python train.py --n_layer=16 --n_kv_head=8 --head_dim=32 --norm="layernorm" --norm_eps=1e-06 --init_std_qkv=0.0396 --init_std_down=0.0035 --weight_decay=0.5 --lr_head=0.0106 --grad_clip=1.0 --decay_fraction=0.648 --final_lr_fraction=0.0 --doc_mask=true --dataset="wikipedia_en"
MLP neurons of a small language model. Each row is named by its layer, matrix (up: input weights) and neuron, and shows model dimensions 128-255. Each number is 200 + 30 x the weight over its row's rms, rounded and kept within 0 to 999.
A block is one neuron, or neurons of one layer that tend to fire together. After each block is what it responds to, as a language model described it from the Wikipedia text at the highest values.

L5.up220,191,213,182,216,218,143,209,212,170,254,196,244,165,175,267,222,142,164,190,233,206,225,137,212,178,208,220,187,182,195,193,248,195,204,143,185,207,198,199,180,223,158,160,194,159,268,202,183,193,213,185,188,231,279,228,206,186,193,153,226,245,231,170,218,296,245,195,200,174,236,191,192,233,194,206,204,183,202,216,208,188,148,223,209,190,150,222,220,181,205,190,244,193,189,301,171,207,206,211,195,190,212,196,187,190,214,211,174,168,237,270,218,192,258,220,209,194,163,194,251,190,249,185,194,157,177,190,212
Responds to: Column-header cells in wiki tables right after a section heading (| GP, | W, | Round), plus line breaks ending == headings.

L5.up458,188,191,173,186,249,180,171,221,235,218,182,188,202,232,303,227,200,175,159,212,183,235,163,151,225,232,224,189,207,207,247,201,208,161,220,203,194,216,213,228,217,214,145,199,259,257,207,193,204,234,164,210,168,271,205,234,197,273,196,201,207,203,166,217,170,168,202,211,174,215,219,246,198,273,188,198,199,188,175,206,219,162,216,140,159,210,200,189,177,181,176,185,202,177,203,171,176,206,177,203,224,167,202,259,176,218,180,170,180,230,228,174,203,197,231,142,198,140,242,150,199,213,173,247,199,244,230,221
Responds to: Mostly negation tokens after auxiliaries (not, 't in can't, won't, don't), including not starting words like noticed or notes; also mid-word en and 's.

L3.up33,181,210,244,197,190,168,185,191,171,203,188,215,248,172,181,176,230,213,203,199,189,269,199,202,219,196,217,193,213,174,200,185,163,212,215,178,193,196,204,165,190,219,208,252,220,209,197,156,158,218,202,237,167,209,258,193,232,221,226,193,233,216,253,197,277,178,168,215,180,233,223,167,225,172,141,197,178,199,200,235,203,167,186,228,241,173,215,197,194,148,197,167,173,143,214,173,191,213,228,202,163,213,203,166,205,187,186,200,202,194,156,219,244,203,187,235,213,183,205,212,162,145,204,223,120,201,219,162
L3.up92,175,187,245,178,199,213,164,170,121,245,188,166,187,207,207,172,184,192,183,175,189,214,112,169,206,209,171,224,262,159,185,213,201,190,232,263,202,263,192,208,225,208,224,225,166,208,191,226,143,170,214,220,172,211,223,220,175,232,253,207,232,180,167,204,216,208,193,181,186,229,228,204,207,194,145,157,208,139,195,190,197,199,151,215,184,190,262,216,173,118,198,195,180,200,183,142,210,138,250,216,258,211,228,185,202,206,261,208,183,165,174,187,173,159,233,197,229,228,191,162,200,180,162,259,149,238,225,197
L3.up644,212,151,233,152,194,194,197,148,195,208,180,169,181,196,183,193,265,241,166,185,196,194,181,212,218,176,178,216,165,204,203,244,155,226,225,220,214,210,236,143,193,203,206,278,231,228,188,198,173,215,173,211,205,211,269,213,220,196,219,168,208,179,155,230,182,188,192,163,229,196,161,185,255,195,209,180,200,223,226,185,198,147,139,149,210,174,233,179,196,192,211,219,211,173,224,178,234,216,240,202,162,190,215,218,206,222,179,217,163,178,187,220,208,213,213,188,216,146,213,205,190,147,238,237,163,232,226,169
L3.up982,180,188,249,211,164,144,167,171,161,206,194,221,193,226,177,198,243,239,177,209,178,222,198,199,191,197,211,232,225,186,211,242,155,197,234,160,168,229,232,156,170,236,225,301,205,195,198,206,194,214,195,230,198,187,177,216,190,209,245,196,195,218,214,184,226,164,173,217,171,224,215,193,176,191,122,173,199,236,214,238,198,145,196,198,252,186,197,146,189,194,222,198,215,146,192,219,196,204,203,204,180,195,184,214,167,184,164,171,250,181,147,217,217,254,180,229,200,205,202,164,182,200,199,232,152,167,240,170
Responds to: Word-final plural suffixes and plural nouns in running text, such as -ets, -ces, -ins, -ists, events, characters, teams, usually just before a period, and, or of.

L9.up20,228,193,218,174,208,146,201,187,167,189,186,206,233,203,143,262,252,162,144,169,207,171,251,156,189,189,208,230,125,224,207,237,135,229,203,231,249,197,191,199,208,167,206,202,220,230,208,186,183,218,165,136,183,225,214,244,164,236,229,201,171,199,199,233,220,176,223,204,199,164,217,200,224,143,170,249,219,183,234,191,143,212,142,261,208,169,191,187,171,234,135,209,236,195,217,131,207,196,175,215,215,214,192,189,177,207,252,208,199,158,192,190,157,232,231,235,203,190,242,206,204,182,168,220,180,192,186,176
L9.up706,168,235,160,213,276,141,200,183,205,219,168,181,214,208,156,252,186,201,181,179,173,227,213,138,218,207,230,195,196,183,200,228,179,192,254,178,190,210,224,209,210,241,251,211,154,259,218,183,175,239,165,229,162,241,225,211,233,244,234,195,152,204,181,254,177,209,208,230,235,160,236,193,205,191,171,186,175,143,241,177,199,134,204,183,187,193,206,246,188,217,219,192,239,187,188,290,226,208,229,199,201,202,205,174,169,227,236,140,221,217,223,132,199,149,209,190,217,147,169,171,185,148,200,208,151,174,181,239
L9.up784,198,241,177,192,237,146,228,156,204,220,178,178,208,203,232,242,231,226,243,232,204,197,173,213,184,181,219,246,199,173,213,210,243,131,207,258,206,239,197,244,174,224,246,222,205,187,191,189,182,244,188,240,163,221,206,228,185,206,209,244,192,191,207,158,231,193,206,217,225,156,212,207,230,142,175,168,221,161,248,229,192,160,251,192,223,202,201,179,260,192,157,190,180,162,268,237,165,152,225,189,195,184,170,215,172,185,206,186,212,221,241,190,193,197,208,216,231,257,181,234,223,190,142,206,98,222,220,217
L9.up791,272,181,205,190,276,146,240,144,169,230,176,118,212,208,191,166,224,227,175,185,164,216,173,196,144,189,178,192,209,235,251,284,165,212,212,160,180,185,210,239,230,175,166,189,192,260,188,180,155,180,203,234,185,257,181,230,158,221,212,234,182,201,151,191,219,175,226,194,198,134,251,202,179,151,190,162,186,193,206,231,194,156,203,142,164,202,208,144,213,223,183,224,211,196,194,175,173,196,195,200,204,254,150,173,195,194,226,140,200,200,205,162,189,179,249,227,259,255,152,210,201,216,157,221,223,229,203,173
Responds to: Final word pieces completing a word split into several tokens, such as Instruct-or, Synops-is, shut-out, Sh-ots, plus some mid-phrase the/of/or.

L3.up395,203,194,216,155,203,192,201,203,172,193,168,195,217,222,149,236,193,244,239,181,220,245,179,183,184,220,232,286,259,190,191,256,233,209,188,201,203,219,180,168,245,213,185,162,220,241,210,239,225,247,132,277,205,232,205,211,147,234,213,218,203,183,181,219,246,195,190,258,198,238,179,201,181,200,164,239,192,174,156,190,153,209,236,247,231,248,195,169,225,187,217,192,179,155,215,252,174,173,251,203,177,260,209,210,187,208,258,147,188,220,189,211,132,197,229,161,196,178,219,225,208,169,201,228,220,181,229,220
L3.up416,217,215,147,191,219,205,173,158,205,246,205,256,198,242,201,212,172,200,231,212,163,245,185,255,241,247,255,214,230,224,212,244,192,202,183,184,158,205,243,166,197,236,194,160,256,176,220,173,169,237,195,189,190,206,209,190,150,240,213,227,214,182,161,215,235,162,200,166,261,220,257,223,193,203,145,229,175,213,132,172,212,178,178,216,212,220,212,171,175,135,200,202,186,188,251,124,152,176,183,190,219,209,172,200,169,218,206,228,200,181,150,178,181,166,191,213,218,219,192,197,120,168,160,220,208,164,223,199
L3.up435,200,195,101,194,189,140,195,195,225,212,166,206,211,186,164,165,198,236,200,220,138,219,206,187,203,186,253,217,241,236,158,248,241,176,245,173,143,236,244,296,210,221,229,243,212,178,221,196,137,208,195,303,268,197,180,188,233,261,234,193,188,252,179,197,230,184,217,205,153,135,179,182,194,207,206,199,135,221,208,201,184,186,231,248,234,215,215,207,220,124,172,177,206,197,229,173,158,203,166,215,186,243,184,214,197,215,217,206,195,224,215,176,174,206,217,225,139,230,215,229,164,153,176,179,219,211,192,210
L3.up664,207,179,165,200,286,232,224,168,242,278,178,164,204,186,240,174,192,224,201,178,186,184,163,168,181,175,227,210,204,228,219,211,241,211,240,187,176,191,225,155,252,236,232,197,185,202,200,206,154,226,148,224,187,188,182,202,213,207,160,235,276,142,217,235,186,236,146,212,168,195,242,174,241,184,129,184,151,189,219,190,163,175,219,187,195,277,210,175,175,180,192,171,225,171,199,247,183,199,192,211,140,190,239,179,156,237,223,183,155,187,234,197,183,214,221,183,194,207,171,219,124,198,168,197,160,160,215,171
Responds to: Articles (the, a, an) right after a verb of reviewing or saying, starting its object, as in critics praised the, gave an, wrote that the.

L9.up384,152,154,206,207,204,168,192,242,260,194,200,224,235,226,188,160,144,198,194,171,194,264,190,237,153,215,262,205,194,210,190,191,193,153,131,241,181,280,158,193,254,171,207,209,195,164,182,229,203,251,206,188,199,200,215,202,193,143,201,187,229,230,202,219,224,241,160,207,284,166,230,194,279,189,173,175,200,201,216,190,213,148,210,201,179,185,204,177,160,159,195,195,215,213,228,165,179,161,217,196,221,210,282,189,200,242,207,211,209,220,184,195,196,200,195,177,192,194,181,269,227,216,201,225,251,234,178,219
L9.up451,205,226,205,230,175,208,195,223,256,228,181,207,201,196,250,255,229,205,204,213,233,205,190,242,201,195,183,210,196,230,224,171,176,201,178,175,202,218,224,112,251,166,180,269,229,223,205,249,199,228,206,158,176,244,190,222,216,220,177,190,146,225,224,217,196,237,187,149,206,203,207,207,216,174,183,199,162,148,188,215,252,214,207,196,216,153,229,223,172,214,182,225,236,170,133,143,202,152,161,197,194,183,228,158,183,187,140,154,169,164,190,233,178,172,218,215,169,261,213,198,185,158,232,229,208,201,252,150
L9.up698,190,193,196,218,203,165,154,231,232,259,158,201,176,176,269,217,175,201,156,282,196,180,235,216,210,178,208,169,166,270,205,211,176,208,183,181,181,209,201,177,191,207,210,201,206,242,197,234,190,245,211,210,199,239,192,172,182,148,169,279,201,180,198,175,213,244,174,224,199,228,277,214,203,196,200,218,146,185,194,221,188,152,221,240,207,157,198,247,218,232,227,164,255,192,218,223,195,199,194,188,246,252,201,202,210,220,172,223,121,195,228,177,157,179,263,220,217,164,261,259,237,227,206,232,179,187,212,212
L9.up744,208,210,137,202,205,168,202,191,237,196,177,180,202,185,216,194,182,204,186,230,163,220,233,200,218,180,255,208,149,220,184,252,204,185,220,217,203,209,239,149,174,149,205,170,264,194,199,215,208,236,194,162,201,236,247,241,188,147,193,181,189,202,165,170,243,240,194,177,186,146,180,187,237,122,170,175,234,222,205,234,171,191,278,195,183,171,235,209,162,112,217,208,251,150,219,181,235,178,197,194,192,175,228,163,190,218,188,213,205,172,244,197,200,215,266,244,140,229,201,200,170,207,162,193,211,220,197,247
Responds to: Column-header pieces in Markdown tables of sports statistics, such as P|ld, W, GP, R|ound, Peak, From; fires weakly on other word pieces.

L9.up51,226,239,213,181,225,187,186,243,182,217,202,223,237,180,261,211,172,160,195,207,123,179,233,167,244,223,216,200,184,161,204,242,166,166,191,220,232,132,210,261,183,185,239,267,249,179,212,200,204,203,196,187,232,197,229,215,149,255,199,276,164,161,162,219,203,192,189,187,226,179,187,207,205,208,215,211,219,249,192,182,153,177,247,136,207,216,197,204,182,213,249,203,233,212,193,242,246,148,164,203,211,167,225,291,137,222,183,234,227,217,215,151,134,220,198,176,194,189,230,203,188,214,188,227,144,197,154,192
L9.up92,203,214,205,190,209,184,187,216,177,202,189,238,167,226,125,273,226,180,215,239,249,228,208,205,206,198,263,159,164,175,225,217,168,208,226,207,130,210,218,244,163,185,173,210,182,173,217,193,231,236,180,207,196,237,151,189,234,247,243,222,189,189,228,184,250,159,201,173,211,127,257,181,176,199,197,247,184,226,114,211,197,150,190,182,219,196,200,177,198,193,191,176,213,148,210,154,184,190,132,196,161,200,209,230,197,200,210,194,189,179,193,203,202,186,198,235,247,198,212,203,224,208,198,181,153,207,174,231
L9.up293,163,175,184,213,196,124,159,161,172,178,190,199,206,161,168,240,181,178,222,218,203,218,211,186,259,191,183,166,151,190,205,181,141,200,200,174,143,189,217,196,176,197,239,193,262,198,229,194,181,179,201,193,253,213,215,138,203,181,197,141,204,179,200,210,227,206,181,244,216,225,217,201,208,170,153,210,239,244,151,200,176,159,200,213,246,188,193,171,202,153,203,210,259,193,170,187,170,185,118,192,198,257,243,234,197,186,219,149,222,186,165,202,163,222,216,204,166,204,206,150,172,263,174,194,193,247,276,243
L9.up506,222,183,206,191,165,234,163,211,199,216,185,231,154,201,198,202,164,130,221,218,175,170,236,229,208,177,242,171,188,201,193,247,214,210,223,205,199,188,246,228,142,185,205,185,217,134,210,179,210,185,175,160,166,244,208,135,191,211,145,196,172,129,162,248,188,180,147,222,225,204,248,201,203,188,209,255,203,194,198,203,175,148,211,218,207,258,171,174,189,182,184,209,229,196,215,181,174,175,125,189,245,184,187,242,172,195,202,154,179,189,220,225,201,225,218,133,202,175,201,165,218,210,152,213,126,215,129,222
Responds to: Fires on the word not after could or would, and on word-pieces right after a split initial letter (N, n, G, I), as in nor, Norway, Prior, netted.

L3.up138,259,222,133,219,202,184,172,198,211,210,178,197,218,235,212,180,186,210,216,235,170,236,217,183,241,185,187,173,199,204,206,269,231,237,245,212,206,177,192,173,196,215,183,215,252,217,190,197,145,188,159,234,153,164,184,227,216,149,178,235,223,192,191,197,184,233,181,234,260,246,231,199,181,217,175,227,175,203,193,220,176,224,177,218,142,184,258,165,125,190,154,182,247,184,203,200,184,167,213,195,251,195,194,198,196,219,213,108,194,171,235,174,211,219,236,202,183,184,242,219,206,218,203,205,228,207,228,163
L3.up459,216,196,178,217,204,170,229,209,204,246,187,257,223,201,208,230,178,232,238,250,198,263,227,241,205,209,230,219,135,206,183,197,163,165,203,186,192,192,167,150,199,230,183,192,224,222,217,251,140,172,224,180,191,246,173,205,221,205,186,196,162,191,207,211,189,198,149,200,209,185,201,189,192,207,181,184,183,214,195,196,183,208,178,247,274,190,183,185,193,204,221,199,243,213,165,207,175,214,180,204,230,268,188,199,230,185,217,176,182,132,225,176,189,218,206,254,224,150,249,219,167,172,167,191,206,235,246,184
L3.up746,238,144,198,201,225,171,237,200,191,195,178,249,212,242,175,235,188,200,181,203,180,181,179,147,221,213,203,308,145,216,199,166,210,159,236,207,182,134,225,196,176,174,175,244,179,221,196,225,164,195,224,220,190,195,200,177,236,211,191,181,216,203,177,168,226,204,133,177,198,216,196,195,193,187,201,169,182,214,270,215,197,204,182,237,222,208,303,161,178,209,219,184,192,151,216,181,181,206,220,202,249,220,230,199,243,159,176,199,184,131,175,254,217,243,177,239,161,238,167,208,193,201,187,243,181,181,206,266
L3.up914,203,194,165,197,167,225,215,184,146,235,165,247,164,209,170,190,210,204,191,271,203,187,191,234,264,226,244,231,206,186,244,191,154,135,227,188,179,227,198,243,230,261,198,258,230,210,190,181,238,213,206,196,136,190,195,177,193,236,214,223,171,184,217,267,169,209,166,187,227,211,256,237,136,167,185,179,232,196,183,187,174,161,208,231,254,202,234,221,225,164,159,195,241,199,200,162,176,108,205,190,186,165,188,182,214,202,243,224,228,152,186,182,161,189,179,214,213,188,154,181,201,195,174,205,190,215,203,178
Responds to: Final words of league, division and organization names, mostly in sports stats tables and bios, such as Football League, West Division, Bar Association.

L9.up50,189,202,221,223,193,220,192,240,227,201,164,190,207,174,183,206,194,217,187,220,152,218,177,248,173,211,213,230,208,217,182,184,178,230,170,226,178,158,172,239,120,227,235,221,230,127,190,202,237,182,186,235,257,247,260,310,191,190,224,242,212,172,182,188,231,187,138,239,224,211,193,228,192,211,173,199,209,254,180,230,215,174,203,195,229,199,180,144,222,169,192,219,169,192,184,225,224,248,174,194,236,211,184,169,117,227,221,139,218,216,165,188,188,168,181,177,194,237,220,194,133,219,251,230,137,147,266,200
L9.up220,141,190,219,163,160,198,221,263,198,236,191,246,195,221,169,195,210,200,145,198,150,206,204,195,198,200,180,247,182,190,197,167,201,246,179,216,198,217,229,179,194,236,139,233,245,247,222,165,168,223,182,266,230,252,222,244,214,184,205,175,210,215,217,199,186,207,193,210,180,184,212,193,205,176,216,220,190,243,224,209,228,139,123,190,222,208,267,195,215,200,216,199,213,208,143,193,185,170,179,209,210,211,234,239,166,193,231,196,190,171,149,161,205,163,188,181,204,219,179,214,213,207,198,214,137,216,246,177
L9.up314,200,226,222,204,192,157,175,234,204,215,199,194,215,175,207,235,219,177,167,211,206,220,215,201,216,224,238,221,207,215,227,200,195,191,241,237,203,130,204,181,125,228,226,246,161,182,225,194,199,169,190,244,201,241,206,274,233,194,236,264,217,213,230,154,224,184,205,234,215,175,160,179,196,213,172,171,195,299,205,224,191,125,147,172,248,182,225,144,208,187,227,195,192,179,171,151,241,232,225,200,190,230,193,194,166,186,191,158,195,186,165,186,210,158,141,156,208,203,176,190,173,240,225,204,204,186,255,208
L9.up315,226,224,210,220,193,193,187,171,198,207,185,204,159,157,180,168,187,223,213,191,129,266,160,195,181,233,186,163,257,188,161,203,183,179,250,291,155,242,214,232,234,196,209,253,220,146,207,194,182,239,218,212,232,164,249,244,171,237,194,211,193,213,190,173,239,187,150,197,224,208,220,196,229,189,176,189,197,226,174,253,185,142,208,205,237,250,167,213,183,191,201,180,131,130,145,195,156,205,194,198,189,182,227,167,208,174,191,203,260,217,194,222,206,213,212,185,238,199,197,204,181,181,202,172,162,186,215,237
Responds to: Plural nouns or their plural suffix after numbers and quantifiers, as in the two teams, four volumes, both members, many Slovenians.

L3.up243,171,240,149,200,265,184,231,228,180,197,171,232,189,221,232,238,187,166,166,209,208,206,186,230,252,144,166,197,223,224,147,190,212,207,195,216,176,202,193,226,154,176,219,228,242,246,184,185,219,272,167,246,222,180,243,211,162,190,211,180,242,166,193,215,197,199,287,115,207,244,174,215,193,231,198,216,217,235,160,213,139,186,202,223,231,176,193,183,142,180,148,149,272,224,207,217,203,196,155,188,193,218,220,181,151,241,180,171,121,187,205,213,183,253,155,197,212,176,215,230,190,203,187,194,171,225,206,204
L3.up298,155,174,161,224,130,190,174,239,248,201,159,153,165,215,149,175,170,189,217,216,170,249,207,198,192,206,185,182,217,235,236,224,173,178,210,200,193,192,225,224,154,235,154,173,295,206,210,260,143,240,158,215,215,205,209,228,110,268,220,150,247,199,169,225,234,177,189,192,206,159,192,226,244,276,170,214,180,215,178,185,115,224,209,221,184,184,202,174,187,221,201,191,206,204,180,174,228,209,224,201,147,246,190,211,153,248,181,222,174,238,225,194,138,166,219,175,160,222,251,228,140,185,180,220,174,166,231,222
L3.up524,248,201,185,181,152,118,265,172,252,192,189,212,203,239,179,200,181,230,174,207,184,203,167,177,271,210,240,209,220,197,206,182,193,263,268,164,228,206,189,216,198,221,230,230,246,182,218,225,214,260,210,218,235,174,189,188,247,195,204,199,180,246,235,211,210,193,212,205,215,199,163,140,177,229,171,210,212,234,194,202,140,152,249,151,219,179,200,196,178,172,258,188,180,180,235,234,222,184,162,206,227,191,307,223,200,225,191,168,214,202,188,147,197,175,184,176,208,195,189,156,188,176,158,211,182,210,178,197
L3.up851,171,188,172,229,214,220,215,258,170,195,181,245,181,189,235,269,240,150,144,194,192,228,197,229,196,204,243,208,167,241,219,218,205,163,205,190,233,233,199,232,238,174,252,170,251,180,223,213,196,169,202,229,190,179,220,188,218,242,223,202,166,202,177,200,199,182,224,174,221,206,253,175,197,189,190,212,242,167,235,148,151,201,256,184,262,193,170,244,204,210,94,124,241,175,220,217,148,168,223,198,231,173,264,163,233,249,176,180,223,194,202,207,146,200,254,188,181,228,238,220,157,179,204,187,193,218,191,181
Responds to: Negators like not, did not, could not, never and no, mostly right after a subject or modal in narrative prose ("could not fly", "did not keep").

L5.up253,169,179,118,206,183,125,173,159,169,186,188,220,201,288,213,237,138,213,205,210,195,263,212,221,172,205,223,174,218,204,223,216,208,223,154,211,174,125,191,224,150,192,181,205,252,178,217,209,163,195,174,195,217,240,171,206,225,273,193,240,148,199,242,256,223,141,185,193,200,178,188,222,213,159,176,228,169,210,212,206,182,223,201,198,236,234,159,211,205,157,202,186,163,224,237,173,206,213,209,211,229,209,281,231,206,211,224,202,189,237,216,204,224,165,185,192,209,185,218,233,181,176,167,197,251,192,184,195
Responds to: The word the right after a verb or preposition, often merged with it, as in helped the, marked the, after the; occasionally a word-start fragment like ren or (J.

L5.up753,181,220,157,211,174,197,179,225,174,223,184,203,239,234,192,174,186,190,215,210,185,255,174,217,196,208,195,198,200,203,213,223,188,257,200,229,197,223,176,179,219,210,225,262,148,133,199,196,194,223,212,258,240,177,215,232,170,173,207,225,195,220,204,186,206,199,179,228,218,251,131,195,219,209,133,205,184,226,269,226,203,173,172,185,214,236,164,147,167,117,225,192,165,155,190,170,199,193,213,205,168,213,200,190,159,234,225,167,252,189,192,222,192,199,180,202,218,277,163,196,143,217,239,185,177,174,239,188
Responds to: Word-final -s suffix pieces marking plurals or third-person verbs, such as miles, lies, villages, votes, Slovenians, plus copulas like are and were.

L3.up205,230,190,223,182,187,236,199,220,208,211,183,191,162,237,233,242,169,173,157,224,188,213,199,207,224,207,182,198,252,225,197,226,208,225,164,246,203,189,226,185,221,188,158,230,199,180,212,155,180,215,205,257,221,221,200,247,207,197,143,172,181,209,190,155,189,206,165,180,240,175,239,221,196,218,178,201,189,162,219,213,171,223,252,213,236,201,202,180,189,191,171,171,155,177,236,195,226,160,184,192,241,219,199,158,212,180,207,191,221,152,281,211,155,176,171,304,233,253,242,157,181,294,176,197,183,246,181,196
L3.up603,277,164,227,185,211,191,205,208,176,227,180,219,230,206,204,219,192,284,198,193,170,200,192,161,199,244,185,220,195,191,211,233,136,260,140,229,212,252,215,145,263,186,195,187,279,191,186,190,216,220,223,163,199,216,241,211,168,157,165,217,146,188,206,188,214,200,196,182,213,219,201,198,203,228,187,232,223,187,136,162,199,193,206,183,218,213,268,183,185,211,205,242,189,197,197,250,204,204,204,203,164,201,179,215,197,248,201,166,108,180,202,199,203,203,173,215,259,211,211,177,217,267,150,263,189,238,180,175
L3.up612,158,214,211,228,197,183,254,245,205,203,169,241,184,220,211,207,142,222,201,248,177,207,142,228,273,283,230,202,222,256,212,209,189,166,163,165,211,201,220,218,162,183,172,200,229,151,233,203,127,212,159,212,206,157,185,205,190,220,209,234,245,177,203,227,200,206,184,198,217,148,203,227,232,156,211,228,224,197,219,200,182,132,221,238,219,190,223,198,184,233,194,221,220,153,181,137,171,232,149,199,270,202,178,219,210,227,176,195,131,236,188,184,230,187,220,284,185,175,228,218,260,258,173,210,183,212,170,159
L3.up891,147,228,158,213,224,215,217,244,126,220,168,195,238,199,249,189,228,239,200,183,154,255,184,149,225,220,232,207,166,230,223,232,193,242,206,211,193,206,204,247,259,190,243,195,216,187,228,222,205,213,144,181,200,209,240,216,147,167,177,206,236,225,186,205,276,204,205,160,200,209,169,179,244,223,171,195,213,203,203,202,146,194,226,219,168,202,201,226,183,199,180,202,181,206,194,204,207,205,183,205,200,199,225,234,201,255,156,197,184,188,249,193,223,152,208,173,198,223,231,254,193,172,205,238,209,222,180,166
Responds to: Month names and prepositions like in or on that come right before a year number in dates, such as 16 March 1966, in 1658.